config = dict(
    d_mlp=832,
    activation='swiglu',
    norm_eps=1e-05,
    attn_scale=0.125,
    init='normal',
    init_std_o=0.0416,
    optimizer='muon_hyperball',
    grad_clip=1.0,
    warmup_steps=200,
    final_lr_fraction=0.0,
    doc_mask=True,
)
MLP neurons of a small language model. Each row is named by its layer, matrix (gate and up: input weights) and neuron, and shows model dimensions 240-303. Each number is 50 + 10 x the weight over its row's rms, rounded and kept within 0 to 99. A neuron's up and down rows have the sign that makes its largest values positive.
After each neuron's rows, "fires on" lists the tokens most often at its 100 highest values on Wikipedia text that the model never trained on.

L7.gate740:58 39 51 49 54 55 45 44 51 57 42 42 48 31 41 64 51 64 71 54 48 54 36 59 68 69 56 46 48 69 40 43 40 65 40 54 43 32 58 49 41 74 47 57 49 36 46 53 42 42 53 49 51 30 60 63 63 53 43 65 48 41 43 48
L7.up740:66 51 48 47 53 44 37 33 33 56 43 45 61 42 41 72 55 59 65 41 53 52 31 54 57 62 43 46 60 68 41 38 38 66 45 55 55 45 52 48 44 69 46 38 39 42 52 49 43 49 54 56 61 40 59 63 51 60 37 51 46 58 41 59
fires on: "\n", "\n\n"

L7.gate285:60 46 44 55 48 56 48 66 53 39 64 45 56 47 30 43 61 66 41 48 51 50 52 60 63 66 39 46 47 46 47 68 27 41 40 50 45 36 60 46 54 58 54 43 46 43 59 43 31 60 53 43 76 56 52 62 49 49 54 45 59 61 51 57
L7.up285:53 69 50 37 61 71 54 60 59 58 50 53 50 61 28 53 62 44 46 49 52 47 60 44 55 52 70 44 39 54 56 53 52 58 30 50 53 48 44 45 48 54 62 71 50 45 50 61 49 57 39 58 65 15 61 56 52 40 59 45 43 44 45 64
fires on: "\"", " | ", "\n", ")\""

L6.gate175:43 48 40 50 43 63 53 43 44 45 46 52 60 51 62 54 44 50 31 28 65 50 57 49 29 70 55 27 47 41 42 53 23 62 55 56 48 51 55 52 40 57 64 57 47 46 30 57 53 37 43 44 59 43 38 53 43 47 61 48 39 38 64 35
L6.up175:46 29 31 30 67 60 50 40 72 51 45 31 53 59 60 70 52 47 52 52 60 51 52 53 54 64 45 40 49 53 42 68 46 46 37 66 53 42 46 45 34 39 50 65 60 49 41 59 58 49 44 52 35 41 37 42 49 58 51 53 48 41 77 55
fires on: "\n\n", "\".", "\n", "\"", "\","

L6.gate437:47 60 52 42 36 45 48 46 39 57 46 54 58 60 84 54 52 44 55 59 49 72 50 68 28 46 51 33 50 37 42 74 44 35 35 43 52 72 36 51 46 63 57 47 51 50 45 59 52 67 56 41 74 60 31 47 35 45 42 64 63 54 51 41
L6.up437:49 43 57 52 55 54 58 39 60 49 55 52 45 59 73 42 56 67 52 50 62 46 49 55 35 37 46 42 59 64 34 50 59 51 34 45 54 50 33 58 38 57 62 52 47 59 57 51 56 64 50 59 54 43 40 37 42 44 55 49 55 63 39 44
fires on: "\n\n", "\n", "–", " the other"

L3.gate609:45 55 62 49 38 57 32 43 45 65 49 45 51 36 50 35 47 52 46 61 65 50 53 44 48 46 61 47 46 71 32 45 33 57 48 49 35 55 52 55 59 55 44 44 63 58 50 40 43 49 64 36 61 58 35 46 33 49 62 58 51 45 43 57
L3.up609:49 47 66 51 47 67 35 48 57 47 45 55 39 35 44 36 58 61 37 54 57 48 56 45 61 36 55 49 56 70 29 50 40 60 50 52 30 51 54 49 43 47 49 44 68 58 53 33 54 45 76 44 49 53 36 55 46 61 63 47 31 43 51 55
fires on: "\n\n", "\n", "| Team", "New", " % |", " | New"

L10.gate495:48 61 51 39 55 48 49 62 51 48 38 32 58 54 38 51 62 55 60 60 36 62 38 61 37 56 49 53 36 47 50 58 42 49 29 46 64 68 45 48 53 60 71 48 54 41 56 50 36 48 56 53 62 33 53 71 59 47 50 53 67 70 57 46
L10.up495:67 55 42 33 38 59 61 68 54 47 34 54 60 60 28 62 56 51 47 49 44 46 75 51 49 59 66 56 50 64 34 34 42 61 56 36 54 37 41 46 53 47 55 71 66 50 59 50 52 52 50 40 57 55 53 62 67 48 49 51 48 59 63 58
fires on: " | ", "\"", " (", "\" |", "0"

L6.gate93:59 45 59 27 51 39 70 44 53 65 35 27 48 64 42 41 50 36 55 47 49 53 60 47 39 66 49 32 46 62 45 56 58 58 38 46 59 69 53 38 41 67 49 58 58 38 56 36 64 32 55 54 46 44 27 28 41 46 50 55 59 54 69 45
L6.up93:61 46 48 25 65 45 61 41 55 60 23 40 45 75 51 43 45 40 40 61 49 62 39 53 42 48 57 45 40 67 40 62 58 57 45 58 58 59 62 47 44 59 55 46 58 40 45 33 61 45 48 36 34 60 38 31 39 48 61 47 57 63 61 44
fires on: " | ", "| ", "\n\n", " (v", " (", " | Main"

L13.gate458:62 58 63 54 42 37 47 49 60 37 59 60 49 42 57 66 50 41 57 68 47 64 56 41 49 68 35 54 41 62 44 53 21 47 40 36 55 65 53 44 62 44 73 62 60 34 60 34 51 41 64 49 42 40 59 53 61 59 61 48 46 38 70 39
L13.up458:61 37 52 37 41 40 44 59 59 44 45 47 38 38 47 68 49 54 54 41 36 63 43 50 54 67 46 60 45 61 46 48 22 60 37 44 44 44 61 58 58 43 57 57 59 42 49 37 41 46 55 48 71 35 60 48 67 63 50 58 37 46 55 32
fires on: "\n", "\n\n"

L5.gate343:39 65 49 51 44 48 66 40 69 45 48 40 35 45 42 61 71 44 61 65 55 49 48 56 52 50 31 66 40 53 55 46 35 53 40 37 51 48 54 30 49 68 51 61 59 50 56 51 57 35 47 44 49 45 69 43 50 66 57 68 59 37 56 55
L5.up343:47 61 39 54 24 44 60 32 70 52 63 47 56 50 23 55 60 41 59 44 41 48 43 49 55 54 40 43 36 61 52 48 35 49 37 58 48 57 65 56 44 60 46 61 55 42 47 48 44 35 48 60 72 50 56 59 52 49 57 71 54 35 63 65
fires on: "\n", " |  |  |", " as"

L10.gate573:51 59 44 49 52 49 45 44 60 50 45 37 61 53 44 41 47 46 73 31 44 49 35 41 60 60 55 47 56 40 47 56 26 33 39 51 59 46 63 63 62 45 37 49 37 34 48 37 37 55 52 44 49 49 55 41 58 32 64 60 57 50 60 67
L10.up573:52 54 35 31 66 53 53 47 42 64 38 44 43 64 59 43 62 57 64 68 27 44 42 53 46 61 50 46 61 37 60 57 39 54 58 41 67 59 65 44 49 49 46 44 23 54 45 45 27 56 49 59 51 54 61 56 45 37 58 56 48 48 51 46
fires on: ")", " |", " |  |", ", ", "es |", " "

L4.gate575:58 30 58 44 50 59 19 47 57 68 44 35 40 61 48 40 51 64 53 47 36 44 40 32 38 56 50 54 55 64 58 61 42 51 51 39 59 32 62 51 40 44 48 54 50 65 46 49 50 45 60 32 45 44 46 65 42 58 55 42 50 40 62 48
L4.up575:45 52 60 50 37 58 44 40 44 55 58 22 46 52 55 39 48 52 62 62 41 30 52 33 34 38 53 58 74 56 48 63 58 64 49 51 46 45 68 40 49 54 46 53 46 53 54 52 64 25 61 38 56 47 53 48 38 47 54 66 63 60 48 45
fires on: "\n\n", "\n"

L5.gate54:45 58 48 41 45 49 45 58 63 48 44 49 48 50 50 66 44 67 48 30 20 61 36 53 45 62 39 76 50 60 43 32 37 65 39 41 56 46 46 57 38 50 45 29 25 58 45 52 51 38 65 62 79 31 60 58 55 61 43 49 43 54 38 49
L5.up54:42 49 64 52 63 37 52 47 55 52 48 55 36 49 50 51 52 62 55 58 23 65 39 61 45 48 45 55 39 42 46 39 46 62 41 41 59 51 69 52 38 59 37 54 39 50 28 46 56 45 52 67 48 49 55 58 61 57 38 39 53 56 47 34
fires on: "\n", "\n\n"

L6.gate264:57 41 61 55 46 58 43 44 62 39 53 42 40 47 43 54 38 56 47 65 36 61 56 55 45 43 44 62 55 53 37 59 60 67 55 62 22 55 35 40 54 44 60 41 52 60 49 49 47 49 56 50 55 65 44 50 43 27 52 60 55 69 69 40
L6.up264:29 58 43 35 46 69 49 47 53 63 47 47 62 50 38 32 46 65 45 32 59 55 31 66 38 72 41 49 63 53 59 70 61 49 51 65 63 50 59 32 54 55 40 32 51 47 48 41 56 53 55 61 65 51 62 58 45 62 64 54 60 46 62 64
fires on: ".", " | ", " hold |  | Swing", " chronology"

L6.gate352:51 52 49 58 53 53 41 45 57 46 22 35 58 42 44 55 38 49 45 37 61 55 58 61 59 49 38 72 54 70 34 43 51 37 29 57 45 52 52 63 49 48 48 66 58 30 59 42 53 64 68 38 54 52 52 66 51 51 53 54 47 46 47 69
L6.up352:47 52 40 62 47 50 53 62 53 44 33 49 55 34 63 46 52 45 45 27 42 47 34 39 54 43 47 54 76 61 50 43 57 62 42 52 60 69 51 48 66 45 63 76 55 42 48 45 55 40 56 59 42 50 52 54 54 28 41 46 59 41 49 53
fires on: " it", ", it", " It", " that it", "\n"

L4.gate491:42 46 40 46 63 51 49 58 61 38 43 41 34 46 48 59 38 38 49 51 38 38 42 35 55 55 34 54 64 49 50 44 44 51 53 40 41 40 61 44 47 55 59 51 50 56 55 56 49 27 41 43 32 42 51 29 51 42 49 59 48 57 57 62
L4.up491:57 36 44 47 55 43 44 64 47 49 46 45 70 57 57 57 45 59 55 42 64 47 47 57 36 60 42 56 47 63 56 60 54 58 53 45 51 37 46 55 52 64 49 31 60 54 32 53 65 39 58 44 38 56 61 35 41 66 41 45 51 35 44 44
fires on: "000", " million", "500", "\n\n", " billion"

L4.gate20:47 47 59 43 43 54 30 51 49 69 57 49 50 54 48 49 41 46 59 54 22 38 32 33 42 58 56 57 38 41 65 47 43 54 37 32 49 51 50 61 43 63 48 51 52 51 38 62 65 56 37 41 42 52 48 68 30 47 60 53 53 54 34 47
L4.up20:41 38 71 35 45 45 34 47 52 60 59 43 43 52 44 42 39 43 50 53 41 35 48 45 64 43 46 60 50 49 66 59 56 53 32 47 39 50 66 61 48 58 54 55 46 57 48 54 62 55 26 52 47 46 40 59 32 34 53 57 58 62 35 48
fires on: "-c", "\n\n", "-s", "-d", "-b"

L3.gate309:44 47 33 51 55 37 45 58 54 56 59 28 46 55 58 52 48 42 59 27 39 57 50 58 38 74 45 47 46 57 69 57 73 66 50 37 44 45 44 47 26 55 59 42 25 56 50 55 44 43 48 49 40 39 75 44 77 52 43 28 45 58 44 49
L3.up309:30 54 44 54 52 61 47 51 32 55 62 42 49 60 59 57 44 43 56 36 22 46 48 52 36 58 30 55 68 56 46 41 46 59 59 37 41 56 38 46 38 45 43 33 37 63 52 60 53 50 49 46 51 35 57 39 43 42 24 50 51 61 43 46
fires on: "\n\n"

L9.gate46:61 62 31 38 20 59 29 51 52 71 49 48 44 59 45 51 50 52 45 41 65 56 43 48 48 59 40 30 55 57 44 54 35 49 41 56 54 20 75 36 49 58 58 66 48 60 59 60 46 53 52 53 63 43 57 54 40 37 48 41 62 47 63 54
L9.up46:65 68 47 43 36 57 40 35 32 49 47 32 48 50 54 46 48 57 44 51 52 45 51 42 48 46 39 49 40 65 45 50 44 62 59 54 61 39 73 56 50 46 47 52 61 45 63 71 58 56 65 49 48 33 53 42 31 51 56 58 42 47 65 49
fires on: "\n", ";", ", the", "),"

L7.gate481:55 66 44 47 55 52 55 63 45 52 52 32 60 39 55 51 63 67 32 34 64 52 76 66 58 61 45 47 45 58 46 51 46 43 54 51 49 47 49 43 44 54 41 49 29 66 54 29 59 58 52 42 55 55 51 36 66 53 56 80 50 40 62 55
L7.up481:71 45 46 44 38 62 62 57 46 39 62 66 48 56 38 42 46 58 51 45 66 41 45 66 52 34 45 55 42 49 49 51 62 50 34 47 58 53 37 35 42 56 63 52 51 46 51 58 39 49 38 51 48 21 48 38 72 61 47 69 45 51 60 56
fires on: "\n", " | ", "; "

L9.gate644:52 51 42 42 38 52 40 55 38 52 35 43 42 57 58 49 43 51 58 41 56 58 46 48 52 65 53 47 51 56 43 37 51 56 68 53 48 40 57 40 62 54 50 39 38 48 48 47 41 48 56 43 60 45 42 62 51 31 36 63 49 67 54 50
L9.up644:44 38 43 61 48 54 36 75 58 59 46 29 63 45 32 62 46 57 59 54 57 55 26 38 53 56 55 54 73 65 35 50 39 51 53 51 41 46 38 44 58 57 47 42 45 58 45 65 47 63 57 42 51 47 43 55 48 63 46 57 37 46 42 53
fires on: "\n\n", "\n"

L3.gate206:49 54 47 52 49 60 51 55 40 43 47 64 36 59 44 51 53 57 52 57 55 33 45 48 55 37 55 48 58 52 48 35 31 45 50 43 56 59 54 52 59 41 57 38 54 42 72 64 50 47 35 58 46 45 28 42 57 37 37 21 58 42 53 54
L3.up206:51 53 35 57 37 44 58 52 41 42 60 64 31 54 53 42 39 63 58 43 60 44 60 33 60 44 51 42 61 55 41 44 46 38 55 46 50 54 58 67 51 38 53 50 42 40 66 58 58 61 30 42 51 43 55 39 46 48 42 29 39 44 39 37
fires on: "\n\n", "\n"

L5.gate60:44 45 49 51 42 50 51 60 49 36 53 35 51 52 65 44 43 48 37 37 60 42 59 36 70 31 51 73 39 54 60 51 60 58 39 58 52 62 40 38 35 43 80 59 57 59 50 51 51 56 62 57 55 38 45 62 42 44 53 50 67 44 61 54
L5.up60:42 68 41 50 64 42 44 44 43 60 37 43 60 26 46 44 47 47 42 45 51 41 47 48 54 52 58 50 44 55 47 57 43 62 30 51 38 68 47 55 46 51 59 47 40 53 58 45 55 38 65 36 44 26 60 49 64 50 54 62 51 54 63 52
fires on: " It", ", it was", " it was", " It is", ", it", " It was"

L6.gate807:64 57 51 47 53 43 65 63 46 58 30 52 61 51 33 53 52 62 60 52 45 45 42 63 54 56 60 54 50 66 49 57 49 58 55 31 59 65 41 43 59 62 54 46 46 50 26 47 50 42 50 60 49 61 41 53 54 63 63 62 51 53 41 40
L6.up807:57 49 43 55 44 53 70 53 66 45 52 51 29 60 62 47 33 55 54 56 37 66 45 56 34 44 43 43 37 30 47 47 39 51 41 54 64 74 50 52 40 53 38 59 51 60 33 41 58 59 40 53 48 60 30 50 42 47 53 50 33 41 54 47
fires on: "\n", ":", " | "

L2.gate562:50 61 62 50 51 65 40 43 51 40 52 60 36 52 50 74 32 52 39 55 67 32 26 51 65 41 50 64 35 53 43 43 53 62 50 46 57 50 52 50 47 54 56 67 55 45 53 46 70 62 58 46 44 40 50 77 59 39 71 59 57 45 61 33
L2.up562:43 60 57 43 48 47 34 50 70 58 48 46 35 48 51 60 35 59 51 57 65 36 41 52 61 49 44 59 36 50 42 55 59 66 45 43 61 52 50 61 50 48 71 67 49 42 70 49 60 63 60 51 46 52 59 66 44 53 67 74 48 37 65 44
fires on: " it was", ", it", ", it was", " It was", " it is", "ed it"

L5.gate422:52 51 64 42 38 36 36 64 42 49 36 67 50 46 50 64 33 57 42 42 46 44 46 34 30 50 34 41 57 51 47 38 32 57 36 53 65 53 61 52 50 52 43 42 35 56 40 71 61 76 56 50 54 58 53 39 46 51 59 48 59 56 63 36
L5.up422:47 49 49 29 59 45 59 46 42 45 46 66 47 39 50 56 44 41 46 45 37 54 54 39 45 42 49 34 51 63 47 54 49 56 63 35 66 64 76 51 58 48 44 43 55 41 60 47 60 62 35 58 53 47 53 47 36 48 54 31 63 55 57 60
fires on: "\n", "\n\n"

L5.gate760:54 43 49 37 61 60 53 69 31 54 30 56 48 53 53 52 47 50 44 46 50 45 42 56 50 55 73 49 27 66 52 47 52 55 53 50 42 46 61 51 42 51 47 54 59 37 52 51 44 43 49 58 55 55 48 53 50 46 49 40 37 39 51 57
L5.up760:51 35 32 31 60 41 60 55 43 45 54 49 49 44 45 50 34 63 65 53 45 58 57 59 45 57 54 54 25 64 47 43 40 55 47 36 41 35 72 59 51 44 38 55 45 42 29 60 39 45 59 54 56 66 42 53 47 43 43 38 25 44 37 49
fires on: "\n", "\n\n"

L7.gate3:62 44 60 71 55 63 43 48 58 36 50 43 37 61 36 52 44 54 48 40 51 45 60 66 42 58 34 49 45 44 52 46 28 50 50 39 48 51 57 56 51 43 41 65 43 56 54 48 50 49 54 49 56 33 47 66 51 60 53 59 43 58 49 57
L7.up3:58 43 54 40 57 47 68 47 61 58 42 69 62 46 48 46 50 52 55 41 45 57 67 43 69 37 62 39 60 61 50 34 43 44 43 50 40 40 55 35 51 47 44 58 42 46 47 60 52 64 40 62 35 35 48 63 57 39 39 62 37 57 48 26
fires on: "\n", " | ", "2", "-", "–", "\n\n"

L10.gate95:62 53 56 50 37 58 64 34 43 52 58 53 61 53 38 48 45 45 61 31 45 47 47 42 47 51 60 60 50 48 46 37 25 48 45 49 40 49 62 41 51 42 68 35 58 61 58 52 38 44 42 48 62 48 51 30 67 47 41 46 49 41 39 44
L10.up95:44 46 58 40 42 73 42 62 55 51 59 54 50 49 47 54 49 46 58 52 51 60 57 52 28 58 54 51 58 36 53 45 37 52 47 45 20 52 59 38 32 46 41 37 69 49 54 64 45 42 50 63 41 57 65 47 60 54 69 38 31 40 67 63
fires on: "\n", "2", "1", ",", "4"

L13.gate382:43 42 45 53 52 38 36 41 36 67 54 52 54 60 29 47 41 57 47 64 47 60 40 63 54 53 51 51 50 45 56 52 44 44 56 45 25 48 49 46 61 37 46 28 31 48 54 49 54 40 43 53 50 52 45 57 50 47 58 56 47 44 65 59
L13.up382:39 47 45 55 41 39 46 53 50 52 44 62 36 47 38 46 57 77 39 47 58 57 46 43 35 45 48 60 58 47 61 59 60 43 36 64 42 49 47 54 43 62 29 36 37 51 54 63 71 46 49 47 62 49 31 65 49 51 58 45 54 56 40 59
fires on: ",", "."

L5.gate496:46 54 53 34 67 37 61 43 51 59 34 44 53 57 65 40 47 50 51 67 51 50 44 56 47 65 40 50 39 62 50 67 60 57 47 38 53 79 38 58 58 66 58 64 67 41 39 45 63 27 60 67 53 52 66 44 33 43 54 55 43 64 58 37
L5.up496:49 62 53 34 51 44 63 50 40 55 43 43 47 49 54 32 49 46 56 67 50 68 45 65 43 60 40 38 45 45 50 68 61 49 42 51 56 74 42 53 43 63 55 50 60 48 37 57 47 46 50 51 63 75 50 53 39 44 59 58 45 62 61 38
fires on: ":", ": The", "\n\n", " The"

L7.gate758:64 51 42 36 47 51 60 62 29 44 48 41 38 55 56 60 54 57 71 43 45 39 54 59 48 60 55 52 42 68 39 54 43 52 43 50 58 41 64 51 41 51 44 43 52 58 35 39 40 41 62 70 71 20 39 67 61 50 46 46 45 43 54 57
L7.up758:58 57 39 58 60 56 42 46 59 34 43 39 49 34 44 62 66 54 44 50 36 59 26 41 51 38 62 42 66 60 42 36 34 58 52 66 53 38 52 61 57 52 41 48 42 50 44 52 60 54 46 44 51 50 57 38 51 65 74 54 42 63 40 43
fires on: "\n", "\n\n"

L3.gate89:53 51 59 56 46 76 62 60 69 49 47 46 50 56 39 58 48 58 54 44 60 31 34 50 45 41 57 55 47 48 47 51 42 44 40 40 52 35 42 32 53 55 54 49 47 41 60 43 52 55 57 44 36 61 58 46 48 49 56 41 35 45 53 50
L3.up89:54 49 54 49 38 62 71 53 76 70 31 53 59 49 40 48 53 61 44 55 55 49 37 53 44 50 54 55 47 50 45 52 45 44 31 38 53 30 38 49 52 56 38 36 40 49 64 40 42 63 40 37 52 62 43 39 43 31 45 53 49 61 45 54
fires on: "\n\n"

L6.gate222:38 35 56 53 46 55 39 46 54 58 49 59 46 55 56 48 58 59 45 33 52 30 28 48 36 64 64 41 39 34 64 36 29 61 51 41 51 41 54 51 49 45 56 54 61 22 52 58 54 62 19 63 28 47 52 52 57 38 66 41 41 42 40 47
L6.up222:52 61 48 33 46 46 56 47 59 41 43 71 48 50 47 55 42 47 44 64 57 56 58 43 55 42 58 44 55 51 53 58 45 45 44 39 53 49 46 63 50 28 36 52 46 54 27 37 36 56 33 45 48 77 57 40 28 36 45 48 30 63 58 47
fires on: "\n\n"

L6.gate688:47 45 45 38 50 49 69 51 35 58 41 42 55 43 45 34 44 44 46 62 49 58 45 58 42 50 56 37 48 37 51 50 43 48 42 44 64 48 55 50 49 75 58 47 44 54 35 44 49 57 66 40 56 53 28 37 42 33 46 61 56 41 60 41
L6.up688:46 71 51 41 45 58 39 54 69 40 32 62 47 55 47 46 65 43 53 52 51 54 59 56 54 46 41 23 50 52 35 44 69 54 47 42 52 49 64 52 51 28 45 46 55 65 39 43 49 45 35 56 54 52 52 52 53 71 64 37 45 61 72 46
fires on: ".", "\n", "\n\n", " & ", ":"

L4.gate185:68 42 61 41 41 48 49 63 48 38 35 44 65 43 49 62 69 45 71 48 54 64 44 44 55 51 51 57 37 58 51 46 34 53 47 58 55 44 50 55 60 37 47 67 36 20 53 43 44 46 41 56 40 37 50 56 67 55 47 57 63 48 73 32
L4.up185:60 53 50 53 42 58 35 52 52 37 41 36 54 56 58 70 62 40 56 48 46 63 47 35 39 42 37 55 42 63 44 45 30 44 49 46 56 50 33 56 58 32 37 50 55 25 40 45 49 60 49 38 37 38 37 56 51 46 56 56 61 53 57 43
fires on: "\n", "\n\n"

L3.gate621:40 47 42 61 57 43 58 47 53 59 65 39 49 53 45 46 67 37 46 42 39 44 40 58 58 48 47 68 56 39 49 60 57 35 58 44 33 32 40 57 58 26 51 43 61 58 58 40 48 47 56 51 61 46 51 29 44 46 52 47 27 62 62 49
L3.up621:23 44 38 61 47 52 45 45 39 61 73 43 46 46 64 41 68 41 57 37 33 37 58 57 56 50 51 68 49 43 40 55 66 49 48 64 35 34 54 55 42 35 44 40 65 71 63 52 58 43 55 38 54 36 52 45 52 50 57 45 32 61 57 64
fires on: "\n\n"

L7.gate716:52 57 61 47 62 45 50 52 59 51 40 37 28 53 55 63 44 61 61 47 54 54 52 50 69 65 42 43 37 58 35 51 47 55 36 47 61 50 47 41 50 60 54 69 51 51 74 47 32 55 61 43 54 46 61 45 62 51 47 51 49 52 77 59
L7.up716:49 53 36 57 37 47 43 43 38 45 35 41 53 49 57 50 69 56 48 52 38 53 45 54 49 39 43 57 36 50 40 47 56 64 39 44 62 60 40 49 41 46 47 55 50 32 32 48 68 56 67 66 65 46 39 70 59 40 67 72 52 31 34 29
fires on: "\n\n", "\n"

L6.gate199:44 35 54 50 81 49 58 49 45 75 39 75 29 69 60 47 62 52 50 61 56 48 56 32 44 50 72 23 58 44 52 48 46 59 31 54 41 42 45 56 35 51 43 57 46 48 56 49 67 51 61 36 35 39 59 40 62 37 42 55 36 50 19 48
L6.up199:58 70 54 58 51 38 52 77 47 41 32 55 46 51 55 56 43 47 55 54 50 66 31 56 52 43 46 53 54 61 37 42 61 41 45 29 36 51 57 51 43 58 56 56 40 44 44 30 48 58 43 54 46 56 48 43 42 38 64 48 30 53 62 54
fires on: "\n\n", "\n"

L4.gate68:57 42 57 54 41 33 37 54 40 54 51 44 50 43 47 39 67 50 47 55 44 53 64 61 35 52 57 50 48 38 48 35 36 39 61 40 36 26 50 59 56 54 49 53 73 47 54 56 62 70 38 70 31 57 44 49 51 55 51 43 54 54 46 34
L4.up68:40 50 43 51 54 57 48 50 66 44 42 56 50 48 47 48 48 46 48 64 61 60 48 40 51 65 48 74 64 55 45 39 35 38 65 65 44 43 39 49 40 51 35 40 75 70 66 34 33 62 34 48 59 47 42 54 36 52 47 52 47 54 71 60
fires on: "ing", "st", " | Upload", " State Route ", "\n\n", "-"

L3.gate581:37 43 51 46 29 59 49 56 60 56 66 65 41 59 29 59 47 76 30 49 52 46 47 36 40 64 49 33 56 48 42 49 48 60 47 45 52 38 51 65 41 26 46 60 44 64 58 57 51 61 48 46 29 48 38 56 46 51 42 49 40 51 46 50
L3.up581:54 52 63 53 59 58 49 47 45 53 53 40 41 64 48 56 37 52 35 49 46 49 49 39 32 37 53 39 67 39 44 67 24 64 54 58 54 40 67 59 53 43 52 51 56 46 57 65 47 35 52 43 34 53 34 56 51 52 36 51 46 72 62 39
fires on: "\n\n", " decommission", " emerg", " deploy", " travel", " practic"

L4.gate459:46 58 67 66 51 52 38 40 53 57 46 54 57 60 45 44 57 58 58 56 59 53 42 52 55 51 52 54 27 44 69 56 47 63 60 45 38 49 56 26 62 53 38 52 41 57 43 54 62 53 21 29 53 52 59 45 31 38 52 65 36 44 46 50
L4.up459:37 51 56 49 62 44 33 45 79 46 55 52 39 53 47 69 43 47 26 57 39 59 42 51 62 31 49 62 48 43 66 48 62 41 63 57 47 39 59 49 55 43 53 42 55 47 64 75 54 44 52 44 41 52 65 56 45 54 50 55 46 42 39 36
fires on: ",", ":", ", "

L13.gate335:55 57 30 40 55 41 40 45 34 46 54 67 61 58 39 67 49 48 46 42 43 48 46 46 61 52 49 44 29 30 38 39 36 17 55 49 33 45 45 64 66 35 55 41 54 53 46 53 46 56 45 57 51 52 50 47 42 49 45 51 39 41 46 47
L13.up335:40 68 54 68 57 53 47 56 46 59 47 38 54 58 41 30 39 56 43 58 57 36 53 40 48 68 55 60 64 51 63 60 42 43 35 55 51 44 44 43 45 51 33 42 64 61 61 54 56 53 39 49 42 47 63 44 46 45 57 39 49 44 45 55
fires on: "1", " | ."

L7.gate820:52 38 64 42 58 41 38 48 45 43 34 34 55 56 45 62 48 57 36 57 40 39 49 32 53 65 38 43 42 48 42 43 58 49 40 51 51 42 34 62 43 40 60 41 51 61 47 60 59 49 50 38 68 33 65 53 73 80 44 75 23 48 77 39
L7.up820:73 47 43 60 50 53 39 34 49 37 46 52 63 42 73 34 51 61 53 46 62 64 51 51 49 45 51 58 41 64 57 58 54 52 63 55 34 37 52 50 48 39 41 76 56 50 48 42 44 57 57 50 64 33 49 61 53 43 30 56 55 54 34 49
fires on: "\n", "\n\n"

L6.gate172:59 41 45 38 56 60 37 61 57 48 52 42 50 51 67 45 73 59 32 30 48 42 36 49 49 40 69 65 68 50 53 39 57 53 48 46 41 50 60 59 56 50 47 28 47 42 55 46 48 48 47 49 61 31 78 44 24 46 52 62 37 53 48 49
L6.up172:48 48 48 38 49 44 59 42 46 38 58 42 50 50 52 58 78 66 30 33 48 48 46 65 39 58 66 72 67 51 39 48 54 42 57 57 31 53 44 55 54 50 59 27 42 50 51 48 54 46 37 43 56 28 78 36 32 60 43 62 45 57 45 42
fires on: "\n\n", " |  | ", "1", " | "

L6.gate318:69 44 51 45 56 58 50 36 69 57 35 53 41 55 50 42 48 50 45 60 46 50 44 34 47 49 52 52 52 35 67 43 47 58 50 58 63 26 65 40 31 49 38 52 34 47 63 35 49 39 57 49 50 66 61 36 48 50 50 53 57 48 48 45
L6.up318:75 40 43 48 52 44 53 43 59 55 43 60 45 59 53 55 51 48 51 53 37 48 49 42 41 38 43 63 49 35 55 64 55 49 45 47 68 38 60 47 37 50 49 53 28 49 67 42 57 51 47 47 53 62 58 55 51 54 54 57 42 53 60 40
fires on: " |", " |  |  |", " |  |", " | — |", " | "